config.toml
intermediate_size = 1536
norm_place = "pre"
positions = "learned"
parallel_block = false
optimizer = "adamw"
learning_rate = 0.00228
warmup_steps = 301
schedule = "wsd"
max_seq_len = 256
z_loss = 0.0001
max_steps = 4381
dataset = "wikipedia_en"
MLP neurons of a small language model. Each row is named by its layer, matrix (down: output weights) and neuron, and shows model dimensions 256-383. Each number is 200 + 20 x the weight over its row's rms, rounded and kept within 0 to 999.
A block is one neuron, or neurons of one layer that tend to fire together. After each block is what it responds to, as a language model described it from the Wikipedia text at the highest values.

L7.down419,197,175,181,183,222,208,210,205,179,202,201,181,187,185,233,207,218,198,187,188,201,177,198,208,193,206,177,212,235,176,190,254,217,199,237,235,192,254,198,207,187,220,187,176,237,144,185,181,195,190,196,200,206,227,185,208,214,195,205,222,171,201,214,155,218,198,212,196,202,224,158,217,203,199,210,207,190,226,193,181,193,192,223,178,217,184,183,242,210,224,211,199,200,201,195,208,173,181,266,181,201,201,232,200,175,228,192,182,175,201,211,214,170,201,169,187,200,205,195,186,234,224,208,200,213,195,229,211
L7.down747,208,183,210,198,223,223,183,185,201,211,204,204,203,142,190,190,230,215,169,198,183,202,196,203,198,209,209,174,221,211,220,220,226,229,202,260,182,213,223,204,243,158,217,184,208,194,167,200,200,201,203,222,210,235,169,235,194,191,217,155,208,162,191,202,201,189,204,216,186,219,193,195,202,187,212,196,220,234,222,194,177,230,254,146,178,202,181,190,172,209,164,174,175,218,198,190,230,205,185,195,192,203,236,192,203,222,192,185,249,224,191,218,186,220,202,172,209,193,187,195,236,195,209,219,189,180,206,167
Responds to: A lone word-initial c or C token starting a word split into pieces, as in c|annot, c|amouflage, C|ornell; occasionally s or inc.

L6.down42,199,201,198,182,159,220,174,191,144,189,170,194,188,164,210,188,180,185,219,184,224,173,210,214,187,217,218,190,195,205,229,262,203,214,224,218,234,189,228,227,197,192,227,192,201,181,209,196,204,243,169,174,187,180,217,180,235,200,203,202,220,176,207,179,201,217,254,194,203,189,229,183,209,169,196,204,176,214,197,232,186,176,184,224,223,193,205,170,164,242,217,171,205,197,182,180,182,159,178,183,206,253,226,197,206,206,215,224,224,203,196,203,199,221,226,217,207,252,241,183,179,196,234,191,196,209,188,234
L6.down133,211,182,206,215,210,217,205,210,221,193,204,199,214,209,209,185,205,199,204,196,187,189,209,173,222,229,187,187,187,229,197,213,202,196,199,220,180,204,159,219,199,215,193,228,196,165,202,219,236,239,208,196,207,203,182,221,197,211,199,201,251,155,225,210,203,207,191,232,190,190,169,204,172,199,203,191,186,213,200,192,171,200,201,204,209,168,215,195,209,174,164,187,199,181,224,176,174,183,218,227,181,205,178,227,237,195,192,224,179,212,211,201,195,184,162,191,220,202,182,242,256,154,195,199,185,180,185,202
L6.down162,224,208,221,223,182,218,208,207,170,193,183,182,223,217,181,196,204,184,218,188,219,196,253,181,202,190,196,216,199,189,184,215,195,216,205,165,182,198,231,184,199,221,184,164,241,200,154,194,209,190,190,200,202,184,231,177,208,207,196,212,191,199,175,201,213,208,198,188,190,188,234,205,189,211,212,211,227,197,202,175,215,191,200,193,229,227,201,218,196,191,207,193,214,237,202,217,175,193,173,193,192,192,224,190,216,195,218,168,202,157,202,190,175,178,214,188,192,178,178,240,220,175,206,226,175,205,178,208
L6.down827,222,204,229,211,199,207,194,204,203,198,202,225,157,213,214,188,210,208,203,191,205,208,189,181,190,203,200,177,174,189,212,166,245,202,203,204,208,179,203,182,241,182,235,218,184,189,222,189,202,252,211,189,176,184,213,188,223,212,217,206,223,176,203,205,210,162,197,172,184,203,182,218,206,215,206,203,202,167,216,181,216,211,217,241,181,209,213,204,179,214,226,210,195,199,199,180,183,213,164,200,189,216,212,196,201,212,207,215,255,210,189,218,185,191,186,201,194,230,190,247,198,183,194,205,213,163,254,205
Responds to: Second word-piece right after a lone initial letter (often G, g, D, K), as in G-as, G-ulf, K-as-uga, F-as-o, g-ur-u.

L7.down1053,187,172,207,224,207,197,194,197,205,184,213,197,218,187,187,192,224,182,210,199,210,213,207,192,177,186,181,188,194,247,197,412,197,190,192,184,182,191,179,180,188,206,194,191,215,200,176,207,196,195,215,191,199,200,217,208,219,196,177,182,194,216,174,187,198,193,185,180,222,198,163,192,213,173,210,193,193,190,206,180,181,200,228,205,200,191,179,237,191,190,174,208,215,208,192,209,209,209,187,216,205,195,232,214,188,192,201,207,203,175,180,184,208,205,196,201,202,179,194,209,197,195,176,207,200,196,200,226
L7.down1198,193,176,219,206,191,197,204,203,209,200,220,197,204,226,204,213,189,196,203,194,165,206,222,187,210,207,188,221,187,251,212,387,185,218,198,223,198,204,203,209,218,171,207,207,204,187,198,188,210,182,169,187,195,222,216,208,185,224,205,200,208,207,183,184,198,183,200,162,194,217,198,171,213,217,208,190,199,195,235,162,208,195,226,175,187,199,204,195,195,201,191,210,209,188,212,189,235,213,192,186,187,202,197,205,203,205,199,230,197,199,201,218,180,198,173,197,196,206,222,200,204,181,197,227,206,181,191,217
Responds to: Tokens closing a Wikipedia section heading (the final == of Biography, History, Background) or a paragraph-ending period plus blank line; occasionally mid-sentence words like where or with.

L7.down575,211,200,219,198,220,191,200,201,174,199,200,196,193,208,223,185,192,189,181,197,210,227,214,241,225,223,211,211,223,218,252,212,192,172,188,221,198,217,193,200,216,227,218,187,204,200,216,198,206,238,210,208,186,203,204,194,203,223,190,187,226,184,170,201,186,214,198,199,178,188,192,187,223,229,233,186,227,192,184,214,221,184,171,190,212,201,216,215,214,216,193,236,197,183,140,200,173,215,182,187,199,183,202,180,175,171,174,208,185,180,215,201,202,202,197,180,201,237,186,205,201,176,218,233,207,198,225,225
L7.down832,217,208,202,197,190,168,156,228,194,134,211,190,223,248,204,220,192,207,210,183,158,204,236,195,226,193,179,177,173,190,220,203,200,191,202,187,187,227,221,197,221,203,191,199,238,211,219,198,188,207,190,210,178,196,194,159,210,230,177,212,175,190,190,193,221,183,189,227,214,182,202,182,211,228,214,167,184,211,229,212,213,209,230,165,168,206,204,178,222,198,197,249,182,190,203,215,232,217,179,180,223,178,204,193,184,184,198,235,188,209,175,203,227,170,206,204,178,184,154,190,207,204,215,191,174,245,200,197
Responds to: Two groups: the word be after can or cannot, and word fragments right after a one-letter piece, such as p-ointed, d-war-ves, b-ott-om.

L3.down20,213,190,190,186,209,195,176,232,229,212,200,186,186,187,232,224,217,190,191,219,217,161,221,166,198,217,217,210,173,182,155,196,203,192,227,231,195,160,221,200,190,153,177,211,231,202,231,196,235,204,164,176,188,209,189,213,190,197,206,198,216,208,236,191,192,189,203,201,196,192,199,204,206,158,193,211,203,166,194,228,212,157,143,227,203,178,180,196,184,227,172,179,183,172,224,194,208,169,204,197,219,213,187,171,222,204,148,180,186,195,188,218,221,223,187,185,218,185,216,194,180,211,194,211,196,227,193,163
L3.down157,245,191,192,171,189,202,196,157,187,231,193,160,183,213,194,201,186,207,196,226,220,181,215,215,223,209,169,183,233,191,199,238,168,201,248,226,227,185,173,216,205,218,224,190,214,200,191,175,171,213,177,155,222,184,192,196,214,206,200,193,216,168,225,165,180,186,197,204,202,184,225,213,174,230,187,201,201,228,208,206,238,158,209,221,213,206,178,227,197,233,174,146,186,204,195,225,177,193,216,183,183,196,197,202,184,210,237,202,195,213,188,164,234,173,185,202,211,206,202,184,198,200,196,226,207,210,205,224
L3.down686,206,209,216,205,178,216,190,228,229,209,192,196,185,212,217,189,231,204,211,195,188,190,195,223,176,189,212,207,205,211,219,180,197,183,222,211,214,228,239,183,188,200,207,248,217,186,236,214,187,211,219,181,202,215,198,185,214,184,195,163,178,194,202,196,188,223,215,209,203,218,171,185,193,240,204,207,181,207,160,215,194,214,221,192,220,193,160,194,151,238,201,181,195,230,177,235,190,237,197,205,214,185,191,206,192,170,165,216,205,213,257,196,202,172,207,196,230,218,232,190,190,203,191,245,202,163,173,212
L3.down978,198,193,223,163,233,191,176,186,246,224,191,204,202,223,218,171,202,187,174,197,189,211,209,184,181,203,199,165,215,201,242,164,221,231,237,187,227,201,187,204,183,203,181,192,216,200,206,227,189,167,225,171,218,197,218,200,208,198,194,232,185,192,180,227,206,203,200,190,216,217,191,217,260,184,223,193,235,211,227,198,190,200,192,206,226,203,200,205,243,222,198,181,250,195,196,192,183,230,220,202,177,179,191,209,175,189,223,226,241,170,226,178,194,203,201,201,259,205,207,232,196,241,235,161,180,213,180,246
L3.down1129,176,192,226,165,200,204,188,206,188,246,211,179,194,216,205,227,198,193,180,243,208,214,203,216,178,197,208,150,226,206,209,183,203,186,218,225,219,147,186,217,218,188,191,211,207,202,207,184,165,178,195,221,235,178,194,218,201,216,217,189,181,182,196,199,169,230,187,205,195,211,194,195,201,190,194,185,194,197,174,206,197,184,205,208,218,198,210,192,234,202,180,189,237,199,180,193,157,206,201,204,192,229,199,215,184,190,142,148,214,235,203,193,239,218,179,191,236,212,204,239,202,202,231,155,170,158,155,173
L3.down1379,231,189,194,195,233,187,199,234,207,219,225,222,180,192,224,197,237,179,171,159,187,215,200,188,194,229,176,235,168,219,180,252,217,227,199,216,187,203,217,171,222,167,236,191,217,191,227,186,210,193,203,207,181,208,180,192,188,174,215,222,185,230,170,186,183,195,202,200,217,206,181,206,190,189,209,202,191,217,156,189,195,231,210,172,177,159,233,205,205,186,230,213,187,212,217,199,179,216,210,180,207,212,216,185,208,208,194,193,181,224,228,215,209,227,197,163,201,190,197,187,167,208,214,184,186,191,197,184
L3.down1482,188,182,190,215,197,213,189,209,184,227,233,149,226,184,208,169,183,198,214,193,197,149,194,211,196,207,203,220,180,205,198,175,225,228,178,182,213,196,190,181,223,191,212,192,165,192,196,146,232,196,152,212,212,190,232,238,160,194,215,181,192,211,196,212,175,197,202,202,211,200,220,204,210,215,175,216,191,207,172,192,180,198,192,185,190,202,169,234,198,192,208,206,226,178,210,232,184,197,185,192,237,196,203,226,216,210,206,194,197,228,204,194,181,177,209,219,186,183,218,185,205,182,183,189,191,205,172,192
L3.down1492,195,188,229,181,219,218,191,198,183,204,199,210,196,190,201,230,195,232,189,195,169,208,174,176,190,190,186,176,181,186,220,152,205,227,223,211,211,201,182,220,233,194,165,170,204,198,165,214,231,203,204,203,212,213,212,197,189,204,210,205,187,178,195,191,190,198,177,196,198,191,197,182,219,177,219,219,190,199,184,161,199,210,198,180,211,223,163,217,174,176,185,161,184,177,199,224,191,210,190,205,206,213,218,183,211,203,181,194,203,201,189,211,172,232,182,186,177,186,180,222,223,184,239,222,184,202,193,189
Responds to: Word-piece tokens right after a capitalized first letter inside names, often "os" or "o", as in Y-os-hihito, K-os-ovo, J-o-aquim; also weaker hits on where, most, much.

L3.down188,195,214,189,211,198,194,183,220,194,188,204,224,161,188,204,197,191,206,189,242,225,214,170,187,207,186,186,199,172,235,199,178,229,189,182,196,172,193,166,186,204,178,220,210,208,221,209,194,221,210,166,221,202,195,139,180,166,197,215,245,234,204,198,198,186,187,221,183,217,194,156,174,218,211,222,175,238,176,192,210,213,202,199,167,183,226,198,266,213,197,189,212,151,228,188,205,201,206,198,232,192,193,184,197,177,178,193,200,214,150,225,201,194,220,156,193,222,213,201,199,180,211,217,212,151,198,242,231
L3.down564,201,166,222,197,219,209,200,181,210,237,209,191,206,203,184,180,179,210,211,210,195,176,200,244,165,237,183,169,165,237,209,169,193,208,176,169,211,226,219,209,193,230,174,198,211,179,217,179,192,231,187,220,216,197,221,221,196,188,203,203,238,222,204,196,177,206,232,216,214,181,193,164,221,232,201,207,213,204,223,202,202,179,188,182,193,179,212,211,187,154,192,223,190,222,241,219,212,177,165,243,190,199,182,206,167,190,203,192,184,194,202,199,238,184,186,245,261,191,234,186,213,192,199,217,186,235,166,204
L3.down648,198,216,196,189,201,174,218,206,188,224,170,172,219,213,214,205,215,237,235,192,225,168,210,209,223,210,201,207,195,223,193,165,194,232,196,184,183,213,158,222,197,218,191,205,236,158,227,203,195,221,196,172,196,211,218,214,211,216,198,207,202,214,166,211,189,186,156,183,184,204,188,200,182,234,199,180,230,204,182,178,209,199,207,251,179,199,250,245,199,196,200,190,237,239,221,210,193,182,217,180,200,186,165,223,216,180,191,206,218,168,236,184,231,207,228,203,186,225,206,183,193,185,197,208,215,246,188,155
L3.down972,204,208,199,191,188,200,183,210,160,157,190,222,191,171,200,214,228,174,219,168,226,212,174,209,162,176,214,202,206,214,203,196,202,228,195,178,223,246,212,195,188,138,188,195,215,212,226,197,212,214,181,241,188,232,185,197,177,238,159,192,191,166,179,216,188,192,211,206,180,173,183,221,225,192,226,171,185,193,172,209,191,198,208,221,210,208,242,208,168,219,178,214,182,158,210,197,207,186,171,209,189,190,199,190,233,203,172,194,220,182,170,208,219,188,214,208,211,176,196,180,224,217,214,228,204,163,224,168
L3.down1073,210,188,154,192,197,158,201,214,186,196,150,234,199,204,183,221,218,219,220,194,206,205,219,233,188,179,202,204,175,198,227,177,216,178,216,208,157,197,213,231,178,171,263,199,199,212,213,157,151,208,216,211,216,191,187,183,174,186,212,200,194,187,170,172,206,198,192,218,167,150,209,215,192,219,220,204,149,171,219,194,229,197,208,226,207,234,187,191,219,237,197,224,158,219,205,185,192,168,192,175,205,172,191,168,219,199,204,214,211,194,191,203,187,166,195,212,196,196,191,217,216,235,220,204,207,181,163,213
L3.down1330,205,187,191,178,225,197,224,208,201,207,211,151,181,178,172,212,196,176,225,195,207,197,191,184,181,231,192,204,198,215,194,226,197,209,195,184,210,213,221,214,161,188,179,226,216,225,191,214,177,182,194,217,199,206,246,192,199,197,233,180,191,193,189,181,229,196,199,219,223,142,210,166,184,196,194,212,190,210,188,204,206,185,199,171,206,201,176,206,201,176,199,245,170,206,187,190,221,171,167,187,216,213,211,221,228,178,196,216,222,188,165,201,185,179,201,205,227,219,243,223,219,210,240,180,198,199,199,191
L3.down1414,229,211,160,234,194,210,191,238,197,169,180,176,184,217,168,227,188,143,184,199,205,203,215,222,193,194,181,212,188,193,199,166,196,217,223,212,206,200,189,166,194,181,186,174,232,191,184,166,204,179,163,177,205,190,212,193,198,238,166,190,195,193,205,160,215,163,197,210,167,195,183,172,176,196,206,228,208,166,238,181,180,191,213,183,183,191,219,197,197,162,171,222,215,202,182,229,225,204,178,237,173,175,183,178,184,201,177,194,204,210,187,201,167,198,159,169,210,227,185,202,196,196,192,192,216,213,209,231
L3.down1511,188,197,197,157,164,174,222,194,192,187,210,190,176,209,158,196,205,240,222,238,187,187,214,168,191,182,196,174,211,216,207,186,215,225,228,216,186,182,172,241,238,202,218,198,186,194,224,203,226,192,211,215,194,192,211,193,219,198,205,189,195,178,197,189,222,202,190,202,205,219,198,147,203,200,189,197,191,191,197,215,222,214,219,223,224,207,180,179,230,241,215,176,204,176,230,245,201,170,226,188,181,196,217,189,181,204,206,191,204,210,190,187,202,224,180,184,217,188,193,192,195,220,204,211,197,235,175,177
Responds to: Short second word piece, often "us", "an", "ell", right after a lone first letter in split words, e.g. T-us-can, M-us-ical, h-us-band, T-an-zania.

L3.down32,215,229,208,208,157,201,207,203,186,150,208,161,201,198,196,184,177,180,192,181,203,170,187,236,187,243,162,192,198,199,202,217,205,188,194,210,223,220,212,205,173,201,247,202,240,199,177,205,209,197,182,212,209,196,169,200,189,186,187,191,214,183,195,155,202,199,188,200,189,194,219,199,195,195,202,185,208,179,216,161,166,240,189,193,229,220,194,220,215,215,182,178,201,194,189,215,224,215,177,222,198,172,215,201,213,215,225,186,201,210,197,184,187,180,206,198,200,219,226,199,194,180,222,202,215,166,192,202
L3.down38,173,224,181,204,214,195,202,178,192,201,170,186,217,218,214,163,192,218,217,193,198,208,187,208,177,194,230,187,180,230,209,170,174,172,190,200,200,154,215,162,204,219,173,171,211,169,203,231,209,224,234,189,223,200,221,197,205,183,172,196,162,178,216,208,167,199,151,197,159,167,207,188,219,178,181,216,167,220,200,217,236,184,205,222,207,185,226,208,175,194,187,178,192,175,194,199,174,229,213,187,191,221,215,200,199,208,198,236,189,191,175,240,223,236,211,182,214,188,212,180,168,190,230,198,200,206,223,198
L3.down201,176,169,200,214,208,193,206,192,209,180,175,191,211,198,183,214,209,200,218,192,205,215,220,222,202,218,206,193,218,235,199,222,179,161,201,185,198,186,210,188,200,225,216,181,207,234,178,205,196,188,198,210,218,192,215,210,206,206,205,166,188,179,234,231,195,188,248,226,177,235,185,175,225,204,225,193,210,198,199,210,195,181,235,175,213,191,172,237,161,224,209,178,206,190,193,229,194,214,155,192,178,187,166,226,239,190,180,221,230,207,221,243,190,200,186,210,188,175,207,187,166,207,208,191,220,229,213,187
L3.down228,174,181,214,222,172,220,238,214,212,202,206,177,211,216,207,230,203,246,172,194,204,211,209,236,180,195,184,173,213,243,233,201,203,194,190,201,196,193,235,213,202,187,200,192,205,173,184,218,191,208,163,167,215,231,170,203,210,190,220,164,185,202,213,174,193,207,231,209,174,210,203,141,223,214,221,195,189,215,204,188,200,155,211,174,226,196,175,230,211,200,211,136,192,197,206,193,212,223,212,178,189,216,211,212,220,190,225,152,231,202,195,228,209,211,189,236,198,203,190,205,223,184,237,166,167,208,206,211
L3.down245,186,204,195,192,211,190,168,213,176,224,232,189,179,195,198,199,182,197,192,185,205,202,208,213,173,193,206,195,199,189,215,228,208,213,250,187,210,175,198,202,200,221,193,198,194,197,211,192,207,196,204,213,191,171,209,205,213,192,203,178,164,179,266,164,195,182,181,211,194,191,200,193,185,173,237,200,215,236,198,214,209,205,206,204,224,220,187,200,193,198,185,231,192,201,184,192,259,197,237,209,211,227,175,198,167,196,217,206,216,205,183,191,181,189,195,207,216,214,193,194,201,217,181,225,191,194,227,196
L3.down335,170,215,185,181,188,222,206,191,191,206,208,283,197,228,196,199,226,206,175,218,200,187,201,235,239,191,207,172,173,188,233,163,214,215,187,192,171,167,216,183,205,211,194,180,203,217,212,227,224,206,210,189,203,227,191,214,190,210,192,205,203,183,205,210,205,199,207,204,183,203,236,197,182,210,162,230,197,206,218,219,225,186,146,185,210,170,162,175,209,215,245,193,220,181,204,162,187,172,211,183,179,218,206,199,195,230,202,200,183,195,207,208,221,201,216,246,180,229,214,241,197,205,198,168,210,187,230,195
L3.down390,185,188,190,207,210,164,208,216,142,201,217,190,200,161,183,211,155,223,185,170,194,192,218,209,201,154,162,199,184,204,165,293,182,179,159,210,181,201,194,216,228,187,207,188,204,214,199,180,188,198,192,170,211,217,174,223,179,172,207,172,222,209,224,202,196,183,186,195,191,196,169,207,247,218,181,175,192,171,209,161,183,187,222,209,193,199,212,221,219,214,181,195,155,233,210,207,213,195,192,212,190,217,150,224,199,167,233,205,191,213,199,200,188,184,184,194,195,195,214,232,204,188,168,194,193,194,214,183
L3.down1161,183,215,203,189,202,196,182,229,173,205,159,238,220,176,195,190,186,211,171,155,192,223,175,189,180,209,187,189,248,206,225,209,166,220,173,206,196,182,198,149,220,187,207,186,245,168,222,212,180,205,228,205,216,213,210,183,208,217,158,215,213,239,198,182,173,224,225,159,215,205,194,187,227,219,232,166,176,171,195,199,180,214,214,176,194,226,202,224,200,256,207,228,231,190,207,219,182,205,215,220,164,195,197,223,214,204,186,222,221,198,208,203,229,210,187,179,252,183,189,185,206,195,202,193,183,236,202,182
Responds to: Fires on "by" after directed, designed or a work title, on the word-internal piece "at" as in cinematography and temperatures, and on "==" closing section headers.

L6.down509,205,227,178,213,226,182,226,191,186,214,181,187,203,206,236,217,224,195,219,210,202,181,181,207,190,177,168,239,196,181,184,246,211,165,200,211,176,225,191,176,213,181,201,183,214,165,215,217,210,210,219,232,199,225,207,196,227,186,199,209,175,173,197,189,192,214,193,181,214,238,194,218,205,191,190,240,194,197,215,203,199,201,184,176,210,226,195,199,206,225,161,194,174,200,243,230,182,241,211,226,189,192,175,196,205,210,171,192,161,231,188,239,201,189,192,255,183,196,200,186,219,186,205,206,213,211,182,190
L6.down1118,202,166,186,205,234,188,196,187,195,183,192,196,223,209,201,179,160,216,225,239,198,208,207,220,171,213,180,202,185,203,213,188,198,166,207,202,203,205,218,205,186,217,243,165,184,171,192,176,208,240,181,163,181,191,209,188,186,196,198,195,200,181,169,210,177,199,202,189,209,182,186,190,234,196,175,211,197,196,212,203,216,197,162,186,206,196,198,191,214,223,229,165,189,214,229,201,203,159,208,224,182,187,181,177,160,201,175,171,233,167,182,199,165,205,196,208,177,192,165,212,225,202,171,202,196,169,179,196
L6.down1275,213,173,217,217,209,192,214,205,221,173,222,194,187,207,230,173,154,211,219,218,195,193,225,193,152,277,200,200,202,201,215,156,209,195,190,204,219,207,222,198,188,221,204,207,174,196,186,185,229,196,197,184,201,213,215,236,172,196,213,210,172,203,186,231,186,194,197,240,210,206,214,173,231,186,216,195,180,249,206,219,207,191,188,220,193,153,230,184,215,175,202,185,154,204,208,203,186,163,194,238,185,208,220,236,196,200,181,215,223,193,203,169,192,182,202,212,185,183,166,196,186,206,202,215,174,216,205,203
L6.down1430,219,204,200,195,184,188,186,178,185,192,223,212,208,202,232,184,193,205,200,222,197,242,207,211,228,193,165,179,191,213,185,178,201,195,207,192,205,216,190,202,210,173,213,213,191,178,183,199,231,205,162,190,210,196,252,173,197,198,210,178,196,164,166,204,221,220,223,161,161,242,146,212,223,226,210,188,197,194,234,184,221,217,179,185,182,189,211,175,209,209,231,186,198,200,197,181,191,165,206,220,198,175,212,223,215,182,179,208,242,197,199,183,168,199,195,211,173,218,169,211,209,227,239,182,201,200,188,188
Responds to: Mainly the pronoun I at the start of a clause in quotes or first-person prose (but I think, when I was), and short vowel pieces inside split words (r-i-ots, Zhōngh-u-á, al-phabet, L-I-F).

L6.down61,172,192,198,174,223,226,230,182,241,242,174,210,182,176,186,204,188,208,179,191,185,207,205,190,192,216,218,149,195,213,180,181,177,225,167,197,180,174,214,201,186,217,213,203,214,173,219,186,213,211,224,226,207,231,202,179,203,194,184,184,194,207,245,173,203,214,200,217,191,201,186,203,203,208,180,236,209,201,158,189,195,187,179,192,223,223,227,207,182,179,212,183,224,208,213,199,177,231,198,200,210,211,210,204,180,205,205,178,213,202,201,210,234,206,204,202,188,257,172,247,205,160,185,160,229,186,244,211
L6.down297,174,189,185,166,178,199,211,195,156,150,180,206,151,208,250,201,183,217,189,196,236,193,196,180,213,236,181,221,203,204,208,188,162,203,176,183,193,194,192,187,195,221,242,195,204,179,225,202,165,180,175,201,215,190,210,211,179,194,186,228,197,208,190,192,216,212,251,172,196,202,194,154,193,190,190,223,194,204,191,211,212,247,229,221,198,196,182,215,180,197,228,197,181,244,222,191,207,210,204,205,189,234,190,257,214,205,176,178,228,230,154,220,229,233,209,213,192,209,180,210,174,225,172,151,184,199,224,173
L6.down1076,170,225,214,180,200,191,194,168,158,233,178,202,229,226,183,193,149,215,213,192,166,197,202,188,232,239,166,219,198,164,214,207,228,199,155,192,201,196,216,177,237,218,181,193,207,237,192,213,221,236,230,202,225,196,201,199,189,172,189,190,173,208,211,178,207,190,197,192,194,194,220,202,227,182,197,206,162,203,216,213,167,222,209,186,187,238,199,210,198,170,213,207,213,222,182,214,219,180,204,177,166,264,188,197,213,214,210,200,205,233,216,223,158,199,233,209,187,207,183,204,204,181,198,164,198,203,222,164
L6.down1507,183,180,196,200,202,202,229,194,229,206,197,207,226,210,211,190,233,237,220,179,220,183,221,206,213,191,149,206,188,226,185,194,230,198,240,200,192,189,179,174,218,223,135,214,232,197,185,194,229,192,193,186,206,218,204,189,203,233,208,209,184,174,223,200,186,205,194,223,162,187,187,196,205,224,160,165,225,217,174,242,210,185,180,191,190,210,190,194,237,219,213,187,200,189,187,175,185,221,208,197,198,219,209,197,189,198,259,202,217,251,209,183,208,204,192,211,184,197,189,189,191,185,243,179,148,189,173,202
Responds to: Word-piece fragments inside longer words, especially Cat/cat at word start (Catalunya, catastrophic, catalyses) and at/ag/reg pieces (Compatibility, Armagh, aggregator), plus occasional verbs like received, built.